config.toml
num_hidden_layers = 10
hidden_size = 448
num_attention_heads = 7
num_key_value_heads = 7
head_dim = 64
intermediate_size = 1216
vocab_size = 2048
hidden_act = "swiglu"
norm = "rmsnorm"
norm_place = "pre"
norm_eps = 1e-05
positions = "rope"
rope_theta = 10000.0
rope_fraction = 1.0
qk_norm = false
attn_scale = 0.125
bias = "none"
tie_word_embeddings = false
parallel_block = false
init = "trunc"
init_std_qkv = 0.0155
init_std_o = 0.0
init_std_up = 0.0155
init_std_down = 0.0
optimizer = "muon"
learning_rate = 0.015
lr_mult_o = 2.0
beta1 = 0.9
lr_head = 0.00636
warmup_steps = 200
schedule = "wsd"
decay_fraction = 1.0
decay_shape = "linear"
final_lr_fraction = 0.0
batch_tokens = 65536
max_seq_len = 1024
doc_mask = false
train_tokens = 396400000
max_steps = 6049
dataset = "wikipedia_en"
MLP neurons of a small language model. Each row is named by its layer, matrix (gate and up: input weights) and neuron, and shows model dimensions 0-148. Each number is 500 + 25 x the weight over its row's rms, rounded and kept within 0 to 999. Numbers have three digits each. A neuron's up and down rows have the sign that makes its largest values positive.
A block is one neuron, or neurons of one layer that tend to fire together. After each block is what it responds to, as a language model described it from the Wikipedia text at the highest values.

L7.gate118:552511493468473500478484486468483508492510487482498505491523505545500542455499503502524527566534532490526521464520514489508495507523513537466459530448482542477499530481507518470528545484501520525516502521483511506432519487521468531480533511498476509531497501458520461517450540439491508507487519527548489516455426533546469523515488500467535469488488494497483500517474560498482456501503495512539471500476507502484513546506477504503533489493515533501
L7.up118:532530450473535515471481520507469481510490531489483488504441485499501448480488438464515459521490492479516491527486535483568525469515487457484512515474520466529525522514509502506479519484508486493453555514474508454476504507545504459518495510460493480512479502504523524512507481493524503515530516504490498481486528466488517483516496431499477466533473525500503538496434532506510516522536485473522475510498521520501557526489461496457516487492468472535
L7.gate233:525456527536478486500466530510466533546450540512500473468540515488488510517502529540480533454512521489480480477523495490507478513528514477508489526472549472498501512503503535546527550500467470518479517459509476530534487483557485502513494508491487492475506562512511490502507529506495506489475489521478515519498469470509460474536455485490482488458480489448523494467498526527475462519538503450425501500493527490462494472486511506461508517518467520475
L7.up233:497462505499490517530534486488520514542523531530484512533521508483437521500495434520516495480501469487492519541504527510477468482517540481525488537519510505453485501493494513497484506513484508526492474515477488461506511527497528526534509532497505485485474458507484499511516478503516524490490456527519483488535523500470492503487482501506510486495491473477503541544491495508513518526522520461447455537544492504432525491512521515455533500527481514498
L7.gate334:518531457505469476523482481498474507548527489510531492458442476508493505443521465488479499512505504507497496501486471557505507531527472470528496495483493496457501512490545515467490496509497473474507536511518506483488497521533464509476464559488449461500486560495475534550481491492479478550492537487511468504537489503530522476515516458496475510497490501519535505462464483503515492513544480487527498469516458502461495460508524532496506499492506460514
L7.up334:509471447494481528507468469471490503512543499499454510506444494482521519421526504473457535476531500493480529467530493558491521540509517516470519505514472509483507523537497477469539530495504470458517493536518510461475497460484532474490508487533464487464506532487460518527481490497535457529486538520557457541505484554516537506485512471494468495488507470497481491500496503466520517514520483473475516492513515492435475525508486511493512503492520472489
L7.gate470:488514512474503527521505517475461492514506551482492514528504489500497493514522503503462508508539474515496494504538503501518495516519507458527493515475499535524489456516460501495486518490557503485566503522495482480509474487512505497537487469470494494484536480498497492477520477508522500458473526485460485431495502512517510533512515457535508497474490490523518522472511493515488500473532507476505482510474512473462515525515499474472486504482543473508
L7.up470:466505469509508528525460484533499489514540471512503475512508472494507514498503496490529518501519468475505473528540460540484486484518494467520467473515549455499533532492510492493483533473473456498496480539509492491573496465465542485471473481520502484509570508504522499540482525485508517541450509534501491483492533532519498545513493516536506506494526509477520542541511496500517485434495463492530473490477546461498475512545481515515504522477491544510
L7.gate643:481496533504471499554460475478493488475542528498490470508474525480505471471529479515467486492529483522523561489499497514492518473494453463481480508483515486522466520522519487474472473471479512549522480473429514522492529526553498516476495544461499494500525487525463510506447463482557492531459462533520447472515501494518510477521513490512494508517502535522480480502499497496480481515515492519522435500467483479483520535521496528471492501518509518498
L7.up643:510496464507499483473535495536478503515526504477498467485465479499508481523486476469492475507496526508499473498504477507500482484485491489516502480542528518537481515535521504454507524499489487487540506490514509509524517498500509527506511446466513502518462515488493542506494493497484486499536481515529502480547471494487499523518540525519480486550492533478473488490491493469545501506514495468482517502511556520497509545496494470496517536482520481502
L7.gate744:524489471492564513517501500495506509535521503484513511496570458499464512518449508481453533513510510495518473475548487491525454536495456478531504548508509475495503503457516515492442515490486484519504526507554473509553471542455417506471471499503528524523527513467510460525495501477469489507530458491498480486477504495497473465471527500526499422504508543490511528516477496522543500464515514515506477488466531513494508512530481499505489473544482553475
L7.up744:539499498539516512522467489528495538491500516497487469500520496484489486540467469544524493499477500528533484476500524487485488463491507454498518526490474477541501467480524496463490538475506455488543459517517507524506535493512533460496522467512512511476503497518518535447458497508505489523468488480497522525473476441504496540524484457482527469509465502519535475532499515447411499492514463521471519514495521480525516512476489531482503503500489519502
L7.gate909:491530526474463513530497532524505501432561483473467477512515487468473540432464505504502502504505506514518480491521491498495528519525503516469496538504512492486525501521498481449483523498512560518553522511472516524471473507549497492509530514520486479518465513499527509477534481463498477535486478506499481475516512530444540497461524497505495519483494485491496488516456519464489536516518491476455485512497547517494543504473487505506502496509484501493
L7.up909:508489486477505484532509484507494510492510499502492456492498492541525483495522473461517470532495525474518477461530475499492508531483523530520511497492504534468547520509491525478477531525473529503541537513480511541471503474543510497501499514485481474488462536496512496515526507504526496472471462487489458507524507469492490506496500478501455526540507515473529496498489503500551472499506493496476475506514531467493564523486506504467492470517492507502
L7.gate1074:459484532499503496527511515528486510476530518511517477503518484551485489484470496493487483513488516506537553504504510489539466491493493522524477546527522511470519498508455535504461496461484511539541479502448531490485510522515482541483555505493505503506518511535500489513534493511528529460491497459500474502531467467498509462512483460500514475523477524506493495474511488526469498467485499486515490492523504503468488485536480430504515503515489476521
L7.up1074:484520462502521517504490466508510538465484487537513512512524510526515524493533497534504488464476528489517499522479533517527529482511522515478449511475481479475470504485489479474497550473503485500535479524492532492504516532548534496463487465478512501514514487527511525472541512524439502505556514494500519477537480492516511527450487475542478510457495500495524506500542529463508526518539485515523514504499503485486514555548468539480520533506499511513
Responds to: Auxiliary verbs and adverbs right after a clause's subject, before the main verb, such as has in "there has never", had, was, 've, later, also.

L3.gate28:526549524500504501491478458481519470501490488485465532479518493484524513497565464475497525498522497491529470495501496537491503498473459481472494487510497483486484466492520484505542486479553551508467510504465498545503485467459528544484486537493526471487490541529472497493488506506473493486505481502477537506503474492530496508489464519545556458525492464497513505519501500502519462462475504508482502505486495490474555461503532462527502488478516515490
L3.up28:486490482474465484518535487507508491518480509498515527530505512503526490464502535514530485486489522484486510470497496496464485483499485492476498520485487480514492498495462499460478504540498520488494452517447474483498504486516483499507515495493567506523558480455502485470478471507484469502518507467482540532536461508477492483476451496471526490505522495477527499539512490514530478512512514490487519490485467467521508473509504491522522498529549497484
L3.gate82:460488455526515475484496494530567554504506545524493468553463545517514499467501474481489511509497521528487520476499505525474505481539508486482486443487495476495512488478512534474485494481504531514500483508517485506515475480500503444524517465534502479495491533501483538514520451499496457450535528532513464456487490507475489478490539516474499527516504528493518481533489533515482514479421537463529511498501535502489511469480518467518506462514512513499
L3.up82:548543462453501507476520511551494475545516459483497457485462497482468483514439476489470496495468484519547496495525494492511541477527531454540542480523492519499498482513483496505480490530489486518477486513475556535493528512505495582493486500488502532511455512521506522484533440482534510499489504510541512509492539480509452460513494499479519505517459484464514511461470475463481447493511466470513495540462538519503558479497522481504454508444453527495
L3.gate313:486482482502515475468467441492448475545493492497482486488534494530497503511495518502498508493506498483520522504518497528510464516498557489484481505529482477488512457494482503454537434485474483475501468495520497511481463462489521525518534465565498493501474458477496511473500481454470474509476486521482499525528442472519509500513539501461545485515455500529474464514519520492467445533531483496526504501462516482469505476516494465520555523471482500517
L3.up313:487528500486493486528466457493467496513569506511453500483534532461466543542510511535513487505493511476483467497479505462548492519499484504480506528493474502509529549509516548476487517471508457498453493502507504511509477506472496523510470510509481459469520527474548500475524531441494530478464456553545503534506490492506494476493479522527514507475484498503504526474514509496485504522513544524458531495467531457502469484534468508477524543532521448471
L3.gate473:520488472531497519461509485499501512523513496464538470538472493458521513504477510472488498518508488531460493462510506539488495501531528498519492532489508477522536495515516506489489511505550512537522530510452464504480471516534496517514507498460516548512539490512488487479514485521513466457478470458509495441492524534499482528516468521541474500479526515487536478485504532520492498494526521538504451509513483471501519509540472547493505506556461521509
L3.up473:508486538492492502452481486487501544454550478509483463540518488517496524512523504539492514499456481543491475484577504467488467496526468491464487486470506492511493505499489501481511446531522519547508521516511521461515539496518483531468497521485471484495490523501469532476490531470516475470513499504542509503491445507534495512508460475498518508540498487477477503522502549490471453473493519474497516532508501469467528519458477561527463449519528506496
L3.gate529:465526437506512514510505488493474535464526468516521470510505488499456516470514541511521513513496498511526528512524507520493478522498455518536473552476509457514528555519485499517475509490532476528491500476526472471525507510546510481507498521530479514521486521496507473517504445494506476482485526506528527490487498514483506487516542497472487449490502503475507495508475475516518512547480541507500499488491516466468532469483502497535528494481535494540
L3.up529:516499491550499467494514473511496516500495476514522499505448535538484510509471507526489491522484488538518495493462493526525514479523493501526480453536516483523513524547540525437505444482504486468531452531504486443507509497478493509510518482471534504493537511492483514494500508524502523512517461541485480456538483539504503572507457552496477461491521498564501504500535418485467523518522530502494505521542509487492518456537476534524508511509457503556
L3.gate597:567520504530492471493462523464457533484536445514456483502533525502539434479510512490507472440453478488533517501486466483479508488492489481507495498513504473503519504481516479474480449493503504467527518512521534527509510495474526508521481509505475530519515486546518494511515517469517493548475510530496500509507447507488498561517552504501537497504515536499492487479467499475525496546496508495491510482509562512465532561528520521474510534524520485511
L3.up597:446494522516512505539488533501470572484539502497518510462540521481488524502548521506480515494488482515511507487458494493510495502452530506466491497508519483511485487438484469480480524474532496457539550467525524539508494474486452536479500511514481496499512537517522541503469530469500460526469477499514501505476488511487499525521507533489479496508519503514539462516478476483501537525503546487494523531467493523468485544509521492536480495490491472503
L3.gate759:543509543521488525461499488497488517453503504485502518533513498503467490492496482472497521483518508506492508463497520504503507510485472506525447517489493500496487545502493508531519466460497536455500533492522512474495494520535505518474487455485503518463497504522508502522533479496511510527444480509482523491526493473526513440515461506503550486462454474497512444502529471459507514502481549487474527516518483473517519511498508505483518488501511492473
L3.up759:482525496490544507468472516481498501497492483508452486474490534561485460455488521474491503482477450475492508475527478482496442508490526488507474490537517509488472506467493509509534518518491492488476451469500509512450478516492491500502491469534448483507525495456496494535545558511493555522545460530508505505469499514459512491489537457494496491457501514492502481508487499531484469519499492526457467523492518498476524482497503483527508491471504517509
L3.gate820:512514518501481489501482517522474541494486453553480467515510505493483538507508502511555523522530485530492528536490492483522501430538491543492493555517459519483440514520504477509487485486534537520476471506496477526509488501485478436469492507524490540482510486468500438476479511473493547466497496521515526491492461457539494528482518521507500461502511533487494487534492536491517469513483484526522555502493499508506480516514562485527509482486505457530
L3.up820:487501511448466489490515504494473534505506469480464458548490517506506518515503507535501493532491465522514481495501514485458450495477469479555526498468480545516486491515533530477513479510505527565527511515535479500495437509489521526517498488470497509467453502464481480507499549529491528492509499487494479508497494487543497543536501504496557490472556566479501497490511486505543499484554506511534484513494499527472509501515460493499516472507478505532
Responds to: Fires on "ed" after m (median, media, medieval), en dashes in year ranges like 2021–22, and on with, has, have, had.

L7.gate153:498500505482487499542490489490500494471554532500456496502558505514474506542502476504498507511491498484499515539512497490474490485481481538471486450492535498417489500527516503515483526513457477501506478514436496514515474501524488462502521516481483531451491514448529522475509471494467492446462498483537522526502516498500495479491521456480515464490522487527491507529487520471479435535491484482524536538510518512480509462557501425503493455487473503560
L7.up153:516517524496517497493493471508448505527510486479531486498539491532511527535526495535528521490475492523502505487503517479495524455440519531579487491498507541454498516488503520480520470524513528464488491495503506480515564499483546480517508491529455487498513510488468500507491528480524510506510485486544471528453497508517508449516519459503423516514530488493498499483545512535550544509522497475470467477474497502527505497496513465466521516519481482500
L7.gate342:536474496497499430533538499525481428500500503472495505465501507478511503498494514536450474501448469506514479493513510536452486470501488470479500480533513533530505467502508520519483537479469531460507506506470453486525473488520486506438478504485507503463507498518510452519513498484560478489522524530491513500497460469526447549486506470475498511512460575495494505512489499465487480500530532521496477494471504497499504505517549462477514519522497480487
L7.up342:548508444509502526460526471511508463510511511464512528519531506528538467463505489458480481508517490497524531489540513471514493525511475466589544506509526489459512460476514497520525496444517583425484454471480477494521518484472541542527490484556502526517505491500490514502479502491500498488481485477501506483496523482510491529518522490529517535534477537502454507541496501460476513505483511474518512475514478467522536545495461478513499522493525489494
L7.gate397:491537508549505501460509522521557500491496537522517470493514480515504498454446493476509487522485502487483484502458461499542481490502471553514538456515501528523487505489478457506523530478477478492458532500456491539488543537541522476523483463509530462474532494515454500531505485506524494466454438484491503541493500472508490471541500511503508524498460476486491496499507488522558537540510479484507490563489463492474513501502527521503500517484475507509
L7.up397:486523498494491488485506506519480513498498507501517435494526520474494569544529482505496484563462517478503474457516527504500506489483510530502512560465484482529539520482529538536517496530544484480514492519542484516491521462543527500439488466496447494445560519482468524518543488462526483533495499517498501505546491470512513469526472511521493509489519562523559520534518505453502518505508515526507455462504512506495499493460539465502525493508526503493
L7.gate425:520501485489493485497479506494489498506497464445486526474483462486514471478498542500464497466553490509504522442532475536519553497469493472521510471529507519517529531490500521513483542450499558541477519501515515459458501493492485490476481493541494450473463535479467475530479532510510489507542489468450493496500545503529478528475482483465455548481481469489496574495522499452521501467494547476523505493483469492554506502515489487520496514495482485490
L7.up425:503455521499495466491528447507536460521500487496508451500504481492479502510469472499480453504498496524497522490499509481457441475527505459492476473471477497516478530538493506517488451503478493537480522454438485523522493518553512497508500484508479525472521479531517567515472492486513460446521509523509487465460511472486506503562495544497448499495472499499493501485503472488467490467516482513474486499525506527487491521552491494527505504499478487499
L7.gate465:526480494496481495478512463494527463452464520436451508489508534516491514491474527519454468498521483506509510511487496478524474446477516505541487502488531496504513528461485481472479474494508518511550541507482506541509493440476517499477480487477508517490505494500490491535492503494512526505490465505496509495477479458543531534498511481511499474495511566553488507516460508485514496463511440488523515521492485508519530490520512464518483527491551517515
L7.up465:507517486524477499492501487540502499532512539464495492459481505531475491472521515473526481503495491491534513483476519472475519498459526516487518440470504534492539499535450499548527499514521545457503523506515497513494541493503528520543502493537454454492524482447487507497527517516500506466529529503508521489533488500507493482437540484468537526492540513493561500529518530516520512522520497500501481513470496512492498515505512497503510487513485520504
L7.gate531:471508506494487500481555464502489460534491471442505494457560502495510506468527514521484485547504468531483469494485504481513459481483521450495467479522522486515539513534522512495516495441455539448482496463503502492501499542477519502491459500554527528493492502522500519493503483474533532479481484515493513513503496461526471512493516498516506505493470475485490493478456512505547509502469492500515465475505506488506519535501512509506509493498499411495
L7.up531:539488542474460509488540509496468532487501459513484459490479507508540508482475516474491484465518482510450488478500497525528515514432484509527524468524455521508527519493523479491490526460522525512484514498529468503505493506513515534523496457503533546533507456519503490508476517443523489458460501471475530535513505508504497508481526501469521496510439521497516518476492545488507513499472510497546522478550506477488533473486493522563481441513506501449
L7.gate680:522502503462489498511521496467485469529545509471465468439512499530507503500526492494502489487510510489482450516523470512528509461491502478499535454506552525496501452506541484448480524509541461496466522473527487474504501454480490496488490489512497485525500490469535505494491496532467511510509513493487500529533474461533501489482528479508515471506514500423476507478475531506540475503507521490532491490527477507504484511495529502470534485527527520518
L7.up680:516536531511495464517503492497463477495502518488509505490480517460474475485495495527476503514468483483541493497503443516507532449447513498523563470467502500477501520544514532493477495511517503526540538541496526493504502457500480500456447500487512480510468475527495545497488501491498500486486491473469515506477510515540505470480538497463470461515495471480459538494504512510507486477516482518493501475538523550468546520536506537483527500471489527521
L7.gate798:472514526537515487498500505459506494470489472498533483485486472484503511521512481516509520483482480488488551474511461491489492534443523559483511475532522500472476519519512550481505457470514485522492544466539487496538519532472462503518511459472459475419520477484501492455494499552480510503532511469511484503511502472479480539473497503469476500513517461492482512552489511530517450530524501538520501485508547542532534521458484484491519477523535473494
L7.up798:507486496514500490475500516483530486484504494511538505492475489481499498530523477523499516501511479498504522504542468497460508489425495540506502436520568500492515563494519532470522494485521485535473514468526511491490507495502502524539485467505462492434523508481478505481469466528524502529504519487514469526512511497451510552485492502516518495518553457524479497509480522558530472530540542524491507522483546547497518507504526517495521487532523478518
Responds to: Digit chunks inside numbers giving measurements, statistics or table values, usually before a decimal point, unit or table pipe, such as 53 mm, 235 lb, 83.6; also a stray word-initial "e" in electoral, earnings.

L6.gate254:473512500528478471462464547510485506527519534539480531506503546492485493541488464537489499507522480517488506478474490488467462500475523451491453498527560513476531472498495492465490501463471494493483485496525451483526490518485479488493498455486576516473493532523499515528517482500481531531523502503533519502544500490526508552515508505540501484462514506494472501495476481498560508506465476479526514522480536510482461501527498530487473488515564513487
L6.up254:540471493531462488463518473491514498516479520537479548487478482468482466513491487496439510509490484502482556505488439523498509514474532519493502459468508513512493533541497486496513533503469456479522505535478491547471493465496474503470510517490531488500486496502487488508542507501517510522489461486506444535496510506540485488497538536528495468488513427513504494456468545496546506521486465526490474537542481523471476483506472500523463454516501512500
Responds to: Numerals giving counts or figures (15,000, 83.6, 87 employees, three survivors) in statistics, plus words opening a modifier of a preceding noun (that, who, certain).

L3.gate379:450488503472469537524500554513497539428510497482479555529509479484492462533480487482507558586489519511510481485515515469441505505508517488509495456488536529472507523508482516525504514492473464442520480502518464483476500515500543549496517485519482520492503507475505477524491482525507487459477531521488506472501497469563476473528479506528501489474490478473455506490468537542528486473530522485499481466478474480495515490545513440539531531487491527502
L3.up379:503485496524516493512510555472512476539542495477521503490520525505473478494494404478557483521535471468546496474480449508460512494494483514531482481495516519498505526552490466521547526536493535484517488496517479505529464452450513446490509504472483509496473497495530549483501520489489511435468503519525469485526499523524494504552497516481500483500493510519484464520502552539452474450484503496524482510508488531484460480523463451493527534458449511490
L3.gate429:467502533485460499529510505465543559495484524469515533471522515485537520479494514458490483538489491556522512494495481520459514486450490538520455419530489487519500506524566531485535500539500560511455503506486461481567477484496528502461480505450500512488504504524517498498499526535474488513479489510438466519489512493570521476519526482461511459521476468497470481479498521465472507529471503567529514483499499505534498498484480476495483553504496489481
L3.up429:536504464513480484459483552488526492489529494554518532493491434515479491543527464455456502527497526528492484467524510474510511469500499485486508500483496504520493513499472525519481490524498485484487517482509480539497532531492516535519498506524507482489527494504452531560487505495553546480476536505491525513461528441518476492495535497557497446509482487484497503506495517558579492514494521483462524458465485503512478525532512460529505455490471532450
L3.gate611:513493509500480505523492507483503480505502470537511483529518522498483502523525514514505498495499511459493466470544484513526547518469482558518497501519511525508478495477494475508484476490477520510510465500517454504497490497475498518465509492510501488555521496519484522536504520460522504455537490541528530485495477502483464527558469481474515528475480519508523467518514545505469512455499581525526482475479510450493487501488492496476474535515516537503
L3.up611:499505514444511517514524472564533496526486506532493518507485498490465505509448520495504540467455482435522490518487472511517482493548446476504534524469447515488509516508541528524499444473520479484449464508467525516499477505460474452503507497469497505510575490513481491447532507531472510527462561540527489488527544530512538540513535467450486495521539502496527514498512522475477513493523523504536519464506466547506501475517508528491492517492513521481
L3.gate740:522511541518488522442526495521470477503482521500532529511502460499494483488495502468515489477528487473482494498522482514476529479489491495466490525538535503507519495541462520557469530483479530526512507502438487460508494488518475457503482487541447451516512505492513520477509534504518448514523453501464529478510468492496588479487519501510510474455497491522508502516515511532539531487489516524447480516478438504484494541469507485511471476482500457496
L3.up740:533491532497464517432536535520521499503466491549472552476497508475512506460536516496513487539516536477457500477506476491497519468495472421502481484476516517514494526496480498496474457522521524453491504538497493480504510507544512496464502530569498478509488509494514443535455503528471544517509464501463515482507503524495528475489475485528507539461496520474488518523500496474508528534477476522491452501482491508517523508478491491548486463464490522515
L3.gate1134:483557518482464504501526484503522482508529487502526468476495493529490476468526540496467498460478508470497517509530456497481493428509474496524516516504514548516476520458502462462476540435509525491532534461502480521468538483480493526510479522473545498546516531499502491508506485500479547511462464491521513491487488508525540550542464470545455486496501488462513474510455489496480518490476537509502513509527503550512539487480511507508519492548483480512
L3.up1134:495480481516489484492490489490520495505512541457517504478479490490475543468523528538534504521484497500497506542487472490491486457495465449505486494542504521520479526471488516519478504526471510492552499498466496494533509534469470483483525473474490515485444527445527505510465508505524465487474524548501441473460499509505565480487484490503507499501528472483438491528501517487472508510512499464490510470539498518540507536489504533463460502496489448496
L3.gate1159:501573466536485486491535496482503467467497472544476524489515505499482500524511514468486502536487484481470473526497524481469480504538534496501548540478519489492512514497475547505490486457537496487500505530515506531514502480509451522476487470492543464529493481491529505474535477527476473508531521534506504499474542489481482426555541556552497483495486522515518500502494535488479491506492493504514531496489523460521513491526499489471502476545493452496
L3.up1159:521517515472511510463476485532501529507496515467488490481499475542500502490479478462503525492492532503475517479501480511522534495534530522506519480497462477541461518544545505481481475501511471443495509526491443510491485531509462485476525526480546511532500532531518507490462498504455555477506503459497502529517525526501439493516501521493479526495497526495476528516520546487535534529530492487495481502525439507498487525474483502557491492502484464485
L3.gate1164:468459511510484532549534524525526510443517483513499517501473476533510512510523486453490525479534503510498472494527458547479509515450504514476533546456516503510462503474543509546488549527464493457477496487499484509509509527478486471471486537509506521497505489513536490509545518511507525529446492526498497473519498469555495522453533524521483464496473499483502511483506490486516474521477492490495468478494521527500544515460476487501472547505504524533
L3.up1164:528501507512462496527469519499520490451512516486464514452541518469476518522527525520501490452479464497482497460523477511512519536482488507502521504512483480525500543489489493482469522490512499516471491519524501504549525496482559496483476530484511497453505531470501516503510524451491490504465508500466490495501517451530514473502547484536509461508519555473439480490491506563477475523468497535494527487513481500459462540512486521519495457533465476520
L3.gate1215:467455513469496496500496512522469498521490514491515489457475516506519562478487437518481516476505527522517525532444505513501515527476526484500490532547513533508516542493494494535494498505517504503504503522482482532479474535524525486514518486453523503464536490479512479502508471461516488542486466475473503537502490427537517546470501513508485516485491526519461482517516489507473510484499520498537523498524529521436485527515513534544493500523493559482
L3.up1215:487513522485483514517525521494487501471488452501490525503523453554472537485506510503498519470527518510472505538512452511530517501451507530503485530487509516513529464453483490503490483485515557539504506527534472538492501498479541507495492495503505477456478469488556494473489475490525546468446510519465579544531508453510525468477540496494465438495499488560520525506498493540505520493523522482512484504482518508469475514526488546531505458483482484501
Responds to: Last digit or final word piece of a number, often in table cells or before a comma or percent sign: 16-2, fifte-en, ele-ven.

L6.gate959:477518532497451526479523514488451523517471484495471484520491495489520462523499532514518470463509483501477485520480513503507446505475491486483490488506502479489489535472488508470464473497507537481554541501559543510561536490499551508528518481516510497501512564484518508507535502553524499502471537490524498503488532449478486486498498464489489498553540536492489517510482487447515525511509467534508502437540514486510489500440486462485514488489482474546
L6.up959:490546473529479488470468493480498486503517526497480517499505463499532507529512526512499440464530471529468527502514522507477519504447514515495486517524525470485489509497463546501526513495542482486476508461510472496475492530539525494519512508484497501468470492461518502543517511496512526485476524522545514496526500509501543521490517524568510508484517498484511508517486471467546439479499483520508489491494524497528544527504463483486518479484457509484
Responds to: Function words right after a complete noun phrase or clause that link it to what follows, mostly with, also had/has/have, for, as, opening quotes.